config.toml
norm = "rmsnorm"
tie_word_embeddings = false
warmup_steps = 304
batch_tokens = [131072, 262144]
max_seq_len = 2048
doc_mask = false
MLP neurons of a small language model. Each row is named by its layer, matrix (down: output weights) and neuron, and shows model dimensions 186-313. Each number is 500 + 50 x the weight over its row's rms, rounded and kept within 0 to 999. Numbers have three digits each. A neuron's up and down rows have the sign that makes its largest values positive.
A block is one neuron, or neurons of one layer that tend to fire together. After each block is what it responds to, as a language model described it from the Wikipedia text at the highest values.

L6.down226:447579451546412495508478457463488529463447409560566487467468464461569519430502540527458521470526579464570503520461418575491512548552451477464566400507498566500405498442487461466582514543504519502541496546476518456524469505529458533454471473490510562507407560643560636494369492505504489496519455613500579521532378543505490519531508463588548468440433491391559530555503610529463550451372
L6.down360:629492488486454529506467471446542526516528432501488525577467446503495479464555473510433594589463511449512469535449452488562565554454457437481492407503524564449432561501527469425506449547474455451621483452466513470443523501510479537521547471382445542524494574529518550446467467567607498482567485463452498379407477483552527563478481484543549512502580381491584483528460515479601438558535
L6.down437:496465483454533495527547476469589515507523566523450525520558517467526490543545488455530437486441533428542454612580452492528456496434535576496499461444463540560564485491583429491517526490526475539461455493443477575504482425535549496476525379485544516535384421489467501553459487459460464480653466483473513455569479548511448519390508412608470443498488481411440420503484417554477626506466
L6.down455:436523489497510429601556513503503613550558511472471490481567473472519511469524616486508483475501633474492463483524433559525523434575468559502555502511491424520417536445533384542458486536529508561515527600468517434514480472481519426593570460589558612513449541553414553463493467396458541502522557602480535467484502518553524560491464482472574493438516587546470459461503445492480524526494
L6.down554:407521441556524526506497488479474507565488532441453503495504485487528533556315441489558422511490520538468472578529573459428547518411528524546435505544518470437449562530379369402607545459523629548474504535418430524500511517509432547518501452440503496486484448569618541504463546493473452482474537411534456467552410445488548537506523550540503518444587449519482565487463469454526451562541
L6.down700:524547483527428496432473495467374418485531475492536529540621552530490559581529486539431423490539561474545559542431500475424526512492493512491500538449516554442436429495476424386376607525424581500512462551493430456438497467570497531510399504498520444453507465394596543494523487523598564525451485537590361524631489463454428597529487427450453466503559488479490455409533389612526525446434
L6.down778:470516478567471497525528518525517565573533458476465499517563554466539536517428490548667579458499519467506438482555460543381477583504614511517523504433498510483472520472421474588512600514526445557478474505464550486518580481506615441487528446455503352496435581481464580545453514460442527442474443483535545409453538501439476496457544469511537466480518501581394439529588580458537520425493
L6.down902:517519473508538414515519469549554465391544541520532388579453487529515476479469621513494513571523504503425532451573438490440439409545539500472464520505396475628496552523584490526448489545419506488561512469537556458536426420419532500488558496537466507517489582384434515456544516447488537489532577491448487485452497592527493575421451512402489454505544508510493511519325525560476463504510
Word pieces inside animal and plant names, species epithets and body-part nouns in natural-history text, such as brown bear, Alopex, anal fin, sedge; weaker on unrelated word pieces and digits.

L7.down384:466550559484520484500524527472527509518520464507599524363634490482356476477532612500458552471491439468476450590496506510544415526427428499404475507540558452479473503478478517434468535540509417524438484511500442481465516514421588369547484480515576519436541505484430467507457440494446409441587470585540557613476501487471555447508462461514512491459463612468565562527484483508506526396353
The first piece of a four-digit year (the space or leading 2/1), right after in, since, as of, or a day and month, e.g. in 2017, as of 2005, 29 May 2010.

L5.down23:487466420544551530542382518549562398565505620552494523443502533508550496432442484519579455521485548532523510450437499443446596575465433575485487440452535433556538586455566429482449432469510507556574459487544492553595479515540518472522562485505474490473536556485478438529588479513485528561475469558453555452497553494497499476448491500450485460528410548573539476533511585465470513496555
L5.down26:539440517516526625469458474493447502537525400540539475497485498424470566533549557414454403441471498490543552450442549546533544494585515499524450456473492389467531456525419492498523454445496510479582491495611503555512502520577641490540447528558530586465558516512504495464478450492459534537477591501435501398519540439474533585493524451467470488536518482551565457614633579466471490486542
L5.down305:637450420533381487498529577455507505667444546483552492529462443502509485520511534505542494549426511519501461507443594528484539516448492501514538493548510523534500527514494478442442529508477575507485503507541494540532575505526448586514411543634513451583535494504561534508492482490447500460430555541611383395461433500510450474490510566506414562425427424569528546381515472479492580417564
L5.down495:578507489551509489508442508450382503524544506443512496506572463527536630509485450403481610402454496532508444472515510486463501474556499459529569470438537434639430531508520436557483479500542612538585451531518575446503559522528548410520483538460546577450557464544498469378552510556561504513515572485499382635496626512525486540434531524476480512461482464424449524562527501416499478465410
L5.down748:488445506626494520532479470547465582558456555508399413546531524546491566542511482446494572448536489563505502497408501545516524526442448530520502493490455463507537558406486393549481524509480544522512530562489539444425500518493511428566424571495539480364528453446555495412439529485443519580510526403483457458529508499528471450543507448505545541516570531479426501543459476540480451523442
L5.down842:420536508548514475496537497407442481521519421489492560364500463476547548523439402534373432533491463510454517464466519430500412451484529536474474512417544487482476626367516446488471503573528515503543441549541491582468490488494495495488498435625553494555526557539456473504449466589554490564507449484559421389500528539476554508499437471545523398476505477534439537492566419477577452533555
L5.down865:588456508491512377636454462533541486515504423486556511498557485508562474494501538520523492481517550533561538439557487486542493591565411461478520533482428488504584482529609448504577564471451574470463569529500475402572506523444522520467626478493453598448505546522421438536509435584547566551526524534516504450539467426469500487497563583442592499404546550449411554528511391485503446522519
L5.down900:458533519532543482512501485435459513499550505591413483499490469490487563533445514460596577471466461464473468485441572528560511464594513548524481428503510425559503466576532468580556553496513457579491576501504460595513512510453487345505510573476566503598493395568562525424475498478425432588545523568490452378474534499420484465520517487460601526454615507515501483435482483447462404526556
Fires on the space or first digit just before a year number, after months, day-dates, until, or table pipes (May 2011, | 2012).

L5.down78:421508537488507509501535498432463580504529548522449537495458508612571547440474559505621512536491532534528431530469408560477487436548465493485445488504508495533458440504395559528550524533552542479468429494396540465532487436529574414544429577543435611363533444447524504436663408480509562445489561484529482689540508520481526546461450540481412541482552619532509514547562531527422563490426
L5.down206:524541488519456461564404413573517530525471511476472477509538505517497511368523479538543526507496556440463468531551405450541421449428468473419519541575326549527450519486471517557461591523599514391442457513493482566499500484507376612521490465497469503503524436557484497365471467469482490495449579468411431490504471544524476510473485537520466403526464561524577452441406485454477560501378
L5.down378:501603433474432517500400458514482474478448466583461522554547485498562485493555527472543489495556459502633462499603541474476482532505492474478512514459580530513420410552458436434535437563491569491488460527501545513480443590448494437516498557479501499434562448463570415579560470430518416536531487438497433440491514378511395426479521529525586537582508477530481502489485549447416576461406
L5.down409:484456546482532601427500485553495613569450576486576512494464469446543502496504410521502465545472463449536531559535563527532432452609474446549494448449459569465515507548471590412385510565467537457545563494538548465451602389542455452473559554540536552557502512437505377454422535592572565510514515554558368492430483530505527563450546545562502477541495447492473455434457473482468545491485
L5.down585:531447503602502529492519469469488554543582520471552545595605533474571580520479520554476540489433442503623505468449462435489526551540474560482433495462459592476449604623521509457501524458475446516458384385483460359448465547441455430508451524472473564427529492562467486491403456623308403490578474525400507539530449428442494558464571575478503456568514474553488467441393461475485413489594
L5.down599:444503483490493539455524434561522539444556493557484468535520526493516466446487421548533502568450391571388437540490618500469508546518489547546414405483454433422452510569469403421572455483513481611436411611477506472493523516482504433504540515503468500514440515500453529494494478516521394441515503423397489665510493485436540496549483561557485518503528500548444540533435577500542475518473
L5.down707:509420460539534478432499498557512516494480388496489476512436503460509512523496548538475520504599502435432417430502447490475564578426510527511507462562619589522528488420507510494550497556554468554510434425526390533515449587441458466472620484417471625599491505446456502534539511570533587503480444416499442488462509437484460501511474472506566480529584470447453453534539480550525499468658
L5.down799:528501547471407574432513585470546441424441462499446490557501408540491494455419456541526481507579516543507552557481568530512321492489504500438567551567483454454496605479552456533526477539493481422529497552526426557448496504414437492491482378400483525564523476423506493555480539547575511497477458502472427497466450459496456455538499515531533505495576450540467584452508499465579461584558
Tokens in Wikipedia tables and records: party names and "hold" in election results (Democratic, Conservative hold), "of" after draft picks or rounds, and section-heading markers.

L7.down689:504555526484503472460453465487532519513528463549472503439505437541518479548532464407437480462471583526605505502486436496553487552472512554570403534548539530511494490404444603526474511480460538503546477541494528407537558489480496544524547497598524489468415403454466488456435517465433489540415455530447524569478516529496577516525494528491456482526553436437420518504567521479580597586476
Opening piece of a word split into several tokens, mostly common nouns in nature and species descriptions (sax-ifrage, gr-ouse, go-ats, cl-usters), also name pieces (Vas-urao, Ed-monds) and number or price starts.

L6.down143:530604494574616553454502477471447441546450469524532430442575516446484539521528524502483511543516498436524575479439490446451426567423433453548542479565467461471552418445466506547550575518495515532498512483482549456452499517499490505518514490446458486498407591587523546481502468493544483508519465515525427675467521516558458540455499472501483592542497568503488529417445443483430543419590
L6.down378:500535528420585503494597550406600568606477553542462567453519531473516495516567521503468480439497486427460519475487459424539541496523525419474545474509511478527585502493484524531372463472569486548457487490445517487556497500533578555476469512586515489478493423530527537563554485520489467542520467512548425557529522515485456502488481599457578533509506439468495448488520422458496523483417
L6.down448:430485476455399507567442568486479593571553452444523490486582444527452601538485456513470466456534533458493544530438539576431485434490482490454493489514544489562531542471496567453529454414520409460461449469452550477524519479493496493529542540512551507471514521444432500479543505556472535465553562452495519558421465524510572489492592493486498561523528458522547513520399481549461519537516
L6.down636:497528552609470518502494517523551466487489484501509448474493394452440550400534583601415493507542501496528451479578464474529533543455446447505427462484565425567556525400455458444507412426480429524544499496470491446470411551519532435520462442519522410598433533450482596408484523505536558453519534532438535550490568517491513475584462472498477602452508524445376466480512459447518493473479
L6.down721:492552455644566526464505479561424453505504512350531313569500497442491506533492609449524494535431442463514441500507495523533475505487572514549430527446554495439399452527395541549478491498465553578497506532512429516557557505505586558556532459527443419478442534517499470514609483485561533499563479535521458617599555477572554467519466507540462468528547437457581491471423470452474609493471
L6.down829:453474495488400500474570456479493542516459431543513527525518477508537491488508564543472503518465528453516563508520533478499484514461501378427457507460485524492450478505548491463536540453512424450461466486475379472531424419537436528555521396495554498488552554457567531582504429534578428501510477534474464368485494440486457444497487572448432468481510448584449530332470472581392514495585
L6.down879:511454439505495484428464484600439465453529474559541489450611568549467553460471512414497469476513570393512441567515509460539547506461487531447500497513464489435451498535484505472544579577552437570497485486469502498514489616485475482469447522382600506510521464501537563478492500473584543584467463540387499598531570533512536477422545460487535432475624557527567563550495586544511510475424
L6.down958:534488573514458545522462518512467507460448500503553507487481469515517441518536549435510516536404564419489508503392494461468392521423499487442493518512460485511532471478621500581548556533490387472454493477502544559455461549486439515525534517445591579441540558513445488518557563312508567526443504557443479367584599542547491615570522521498491480530518407457526460399393504500516492486510
Field-name tokens opening infobox lines after a dash or table cells after a pipe, usually just before a colon or pipe, e.g. Time zone, OCLC, Silver, Conservative hold.

L6.down298:474428578568352527561541473499596462439451438568532494507433501539515468510511499426513569468519503426478570442496541490424445457415508590546478431509539481456492499528521533540576548526478398417543504395559443432522490510493517498502533502510365491499557509452532526546639507557541511481474422469365434522490527472535435520581438392516483485519409445534527503485415530471557488485594
L6.down331:482472438498513542510450474462514508515491555534573552511549469518515470417542433486419475506532478449579444544554405472511564464460456520471490466483559582470476550496562460584491518441489520481528421463549475554475588488549520456498444591577416415553533502576481510453522538455519517487478474503529526437470441445533474544455456425406414487521450649521445518499481549493487570455470
L6.down393:505491513407468546478407566411394509462606487477460467399446450483562524597534485483576529504524450569561453484562461487444504498473495462449503468473487549584508570438455446518521499484492588492504541541592523433596536493542532481539452497393494547460554581411600473436403419544347497440521539484490466461456565477519511561548477584576506521479530486464485501596434550534412483514558
L6.down454:559531455455513457463470477439336510498580536503583557418448520496563435459485537498432538517480460506388481529497499441526436488455427558537520552504467534440546534473523628489518470530604489492467471531547452540443502478545579483517460416553475570564428524592569523478480457475448459552548527542567444582375488506483588484474478479477479531483515478359538364457487493554463546535416
L6.down598:563409546541506456469486518499474396429491484540504533450510582522449495458456486410526535508465400471442496496482536511485454533455548516474450524540446443449458481574480335531528468498499444510593490592441508492553565383527508401472580503549476494508441499508480533475516494597488539489489491541572467493452479460541505543456533452532537485475495413512515499446585511502516442435447
L6.down696:501557507485459570467417486489515495481533596492525544502407514515530412506409439563454491548442444605445488447485524645419523466568464496519528425548613525451446495433429432504468571532417584474547446489537504388466566480423534476560464418510488556468541501453482472570464475541457396476378506363487505305458518581525450428533471529537502440472551456510427467457470410510469454459540
L6.down943:491481488493510524578503540420541504569473433534473456506444558535533545423441509558519573576571454526490507508558471490480519495510522489489447596462463441542564445506580471424541509504495468491388516472526509561459550459598516487538572546591503465547492405451543450412592511479462445497448503579453449551500514416448375513507574514478566563499496460510499459508495489477572515463572
L6.down976:560491487531512536454492491460522535559387588532457475514450502558539505489500521385596520499448526438531458519411490452563526488586408483468525548477568407438490367471526473644534455512591519519528466515507469544472528503492399384465466477437483465561497483464507492499567521518508591562520513466546485505515502486597449573492496531538506593524478485412486417522536550523363504438457
Leading digit or space before a year, mostly 2 of 2000s, in date ranges, tables and lists, e.g. 1990–2000, "From 1998 to 2004", 2014–15.

L7.down386:525482497481426432561642556511461483603499575482522490453497445531445550458507465513450579598548452403559541537498397403494402565429461529505442437427525504528518489482517535485417397466604500532546596512546446521505484451481529389493602514495455498451482581482491535485464543464461464553520442403501478537501486534511452402511428463546488536547532524479511510463463495529572478522560
Mostly was/were/as/Total just before a figure or fact, e.g. census age shares (who were 65), table Total rows, and biographical "mother was"; sometimes a mid-word piece.

L5.down43:517496502525512515470507524532582542452525455374448536478388507346508415569540413503497474441543511485438459443407486488487453424415426560467450473415459514425494460491405498535414522486478557546584500453500475501445528479438471549481493564412406556439468528501509480534529500490502600485493498573477417507534587450513527455484457506491466511627456460503523560603586446448488391486540
L5.down190:539557557556509481431514577513489512486443467472470569580559500451552507504421591536511515541520455531472502550455552535455466472420494475503446503501491453437532596371566540478502518513517481460542563444492546640550397500385453486484595481478470410428539532473501458540460568478498502578535513511525504402439555424494424556522509432403555578421538571576547551499532476416511558476425
L5.down463:453504535483470490516524435449494504454450521529417569536494488481501556546468426496541591470525605536542462441500458509527557526556521526639581460456498506442513523585545549508478453601441441522548462466516476497508481546519489473536498530563431537430508485507528483498501478539414398503446511511542457349553465476474565540522593467531427471492513519507556446464496497538558431561528
L5.down560:481587439465512472558563419461493558424477461543489538427476511565459533499546559479464515510530514520424461500450496484528456508503541421472420596520521382524597435475473381387448500586460464448543494459468488504522500590504485516597497534565413543441557451573572559456477422528518517493444555569535534379491403568477520473454593481552496427432560561553501486559512467570539538560423
L5.down642:418561629582520494465437594535452469486581426491544518484462520431459460536463517489527521379431496476575489445493548477549488480495522538517442466462422444513520524586471551616486371468534429478493429489519427494458487546515592456504403547534496413461570471493579543534465479446586501476477505502511513485518505554525444445561476491496507508526471517474536481448488478502475439422503
L5.down807:549533481467507563428402535492614452457459541616524561350422514577394573565513591573505510548511481507597504481445431495486437496462481500505532383549450435526547486456550562551410498518600566551462431528469506515459578496642521493522500428489503428500586506484550537566504514487487540518584496507431491559527573564552528433554545419521580497464521410477542474531475427529462536467484
L5.down984:491488507445541395439567527544492534495517450493401489558468524546568485427513561542535534560560542513578523484479538488537459494584601508489495426512471457513499479500591384561531513529472452476459494520542516494567491426383528495501502490548601534491515512516456449486490530448502511552522476472509474223492456483545468496443475499538440467512493546507432517451492480579487453525511
L5.down1008:512524581623469538362488436437453450429532530491538487435525500562400487533457534633534583478468478515417512501515547362440465584476469512496484540575567571412515560404524494573441506526537526452496492566489556546488513469442501445518545430491556522522585615479531473610501528446488496525521546385507506491460468465454509464505584525486467320494458462508515592524547489447459439500541
Ends of lines in tables and lists, chiefly the closing pipe of table header rows and ends of infobox lines like (EST)), plus digits inside numbers and coordinates.

L7.down39:498578571519544574465598493546530477458523533553526563514507508413466489550559510502495621476503501501560456510560490554422465515436556527448600492467454414479470496504524503516495467466552508571459480499477486614564520548449551514477447456479540444477546498518469490508513551499555503460463513510510527096517537540440470477482478512484528529531417575455419469529496455494483545457497
Line-final tokens in Wikipedia markup just before new structure: end of list items, headings, table cells and paragraph breaks, e.g. before "- Goals", "==Notes==", "|---|".

L6.down77:556521540444463504499518488493490509505512500516499380555531503476548543480467547535522420543480576544437491531489445506435614430480487502513453444543493492607482539388508523452483528545551481496512533419543542539518443569478524474495497504488476522536469497470455460509510559535458471510569532572493406437443516508491451433527519451533555491494479566440397501416480549501469365515482
L6.down356:494413489529547467516495499533486463482570562590442443524597467491643578522505485529512476525516527550567490509440583512575502582463551536572524468503485536538533610549477450459454494465513501464481486569419522495498560515483466491492509527454459498481460502521525465501552462550521522497506500491493465631517530440510517523442444501517529426480559626514453456521403432571512541531374
L6.down422:518476446535590502453607457591537480530530504414425441410473482488529504517567527461383527543490539550459478503440532545495476496520603522521489490519556466490560558363471548596544496387442450497574493543518510538386489551530483440493473535469580552549431503543586470453449526535558466509552523455568547591434508473503458476510573538476538567487485404602476587531564549555481564516526
L6.down496:557490600498518473477493495537550579556440672499458519347535509510431397548438520480495410549485463478603411577435524456505434551579471494481494486532537565420426409396450497555524507552485584528444467438423430448511467507553519510559515528514486503507537525536470522546430494594456543527503495611488527397560527476472481477475440564516503523544538593475435505543498451448458523559540
L6.down549:473444530597487555472375514545569405579509494538533417477522523533470436432437516429459560452525509487512466470438585487430522497513528582493498536455472421502549477491518492495451499428532508520456508574606435514563583490503507575514646433525471504541535486514492469548507533520518474533410547582482415538507523547462495466518487498478406511515461499520531549514592548482553550559560
L6.down569:523520475526398423556482548552539453473504538480567469557419522516545447458499551423500500443483545528452472462489483494476628550505419493450489524409456497495424486635552457573505402478524528525464476470478517480538425432414492513486475561485561543516415541479462545426547578565515577432457454514427523500591430490426511515562582521520555494505533469558478405528415473528557598576484
L6.down637:604499491424525483394438484474507530460513537505513426384629498502551507438575579556508500548496505440487471474490478600482516502502551494476508499476492483480536477486553452374643593523487524552504479442544528476561498509543568487521491541505531532474465582458386529565465482481502490545503406514459436379536477528487553540463513498454631442459478539475541500503459548489513552489437
L6.down963:552503547493450512453463472508462504538538601467486555548435489477480541458499510507349513397551460514464434493572516516500516515532578578478581488445429471522465492518563495421482519529498468497458511454452457425470495517501556557506572439569489613588469510445375508521481366446473520465511500465386463486503511557458500461488541409522477488537435487549511495473498463468504522467486
Fires on non-initial word pieces inside rare names and words (Mc-Int-yre, St-ow-e, G-ins-berg, sp-ont-aneous), and on words after percentages in census text (were, who).

L6.down26:478538600500470557515498538514496571598500543534462489475498455502525483549495448625458475517544537537545523516468519458449439546462653518549482510444462501497526578485513412515466487436470488464509524541544458485593528546548536426551384443437484537561498511535484480508490492515496454435537519496516494473462478488587625516590556484572409549601563467477428577514574413505409410454516
L6.down217:567484551489398520506520470595444496519499523502529505621455505486542537478468508471458458459523439584604391467558502617543610425511448502486539522463521552474414491428588450467459381488495463500497565502516458443420518481385382591501461504460447532420551539508544550501493630547428584462444541495491513545514482514458498466538474503541427509510560516474461507514426499452632499485541
L6.down255:525564499471447479519447523553449469557543503519601562499517490517526495449482529521569453434442495490476531465571537402499484449397427509522513471533467536545424475447564480504570471514503437507447539509566471446543505522469464447491467496503493473471488484436496519504521566506507584539515461574527506503599509469394530457521431469497427585540475404463474468468526552441457460508431
L6.down353:500554557541446490445484521599525418426451592479388518501534491458482479475561428467489544505520483440546408508536565569489545482441444546419452498511517444560575552415379546550462360487542501500515528458529430481522460518572495478422451443509377453500524555414506493570481488501472532512511531481537531382517517502501509491500529534521471564510446505457560493451480461535572467549530
L6.down547:539492521590471530509505389557546473482419498512359446463467513481492447471537464509598448543541418522411494430525517560461489535484504513478400533499532478558481467483502562461446451483488483490509523486584489449534467485452471473498387479480370483537556491578423488552434485606503416506449498481474513356465445477501464517458427422510467550494527399516557412511441526557474508469560
L6.down571:427478489436487570497489488526493539494547605568585494475498510548490594419561480450569503503488550582455394517468493439413501490435540496469607539525487479630437502438538552509452461482477491514508504484510525504471454534439504496431496403518518457462478530467564505349490579533537384485547471473477461434510423509478528560517396483491405570521529491476411374447516510547482559502538
L6.down758:536527541539422466457459524531487534563433524484544484472469516624522519392538533406459406476543573453517379548539508486503550487540501591450430456517541453483487499549532458520465380465492479527470543499527429550473507538521512506515555581492467432475465458481507539606503548504539457475560509519494472556569532525348503462552473496520444513389487504413492510500408476518443477393594
L6.down972:479519464628489470437591404519514518517555463458514448553504520476550491439521562515511527487499466490491570519418397571527490409528549556447497515473399487424557540549416458529414471475496514492497486513465421483370539489553540562459510530493402501504456522544524481556491604533441478457516501468474537455524490424499496450453541501473459479458536455543466553508517415468609450471531
Line breaks (sometimes with a closing parenthesis) ending an infobox field value before the next "- Field:" line, e.g. after Pittsburgh, Pennsylvania, (EST), or Print (Hardback & Paperback); also table row separators and bars.

L7.down502:509598527551465513525367516529446454509402496474561542542432603607465588556531535470440493528497438528553462582490598435500487401342521544558512443480364577543457498422486435542479450571489438590464481514549502506479562490468485541539480448410499434483501516530473488550487450456588502483440547512527490338544471508546471447497458605486507500517501557559620557405541577544521542494492
Field-name words at the start of infobox or table lines, before a colon or pipe, such as Artist, Position, Dialing code. Weaker hits on "be" or "to" after modals like can or has.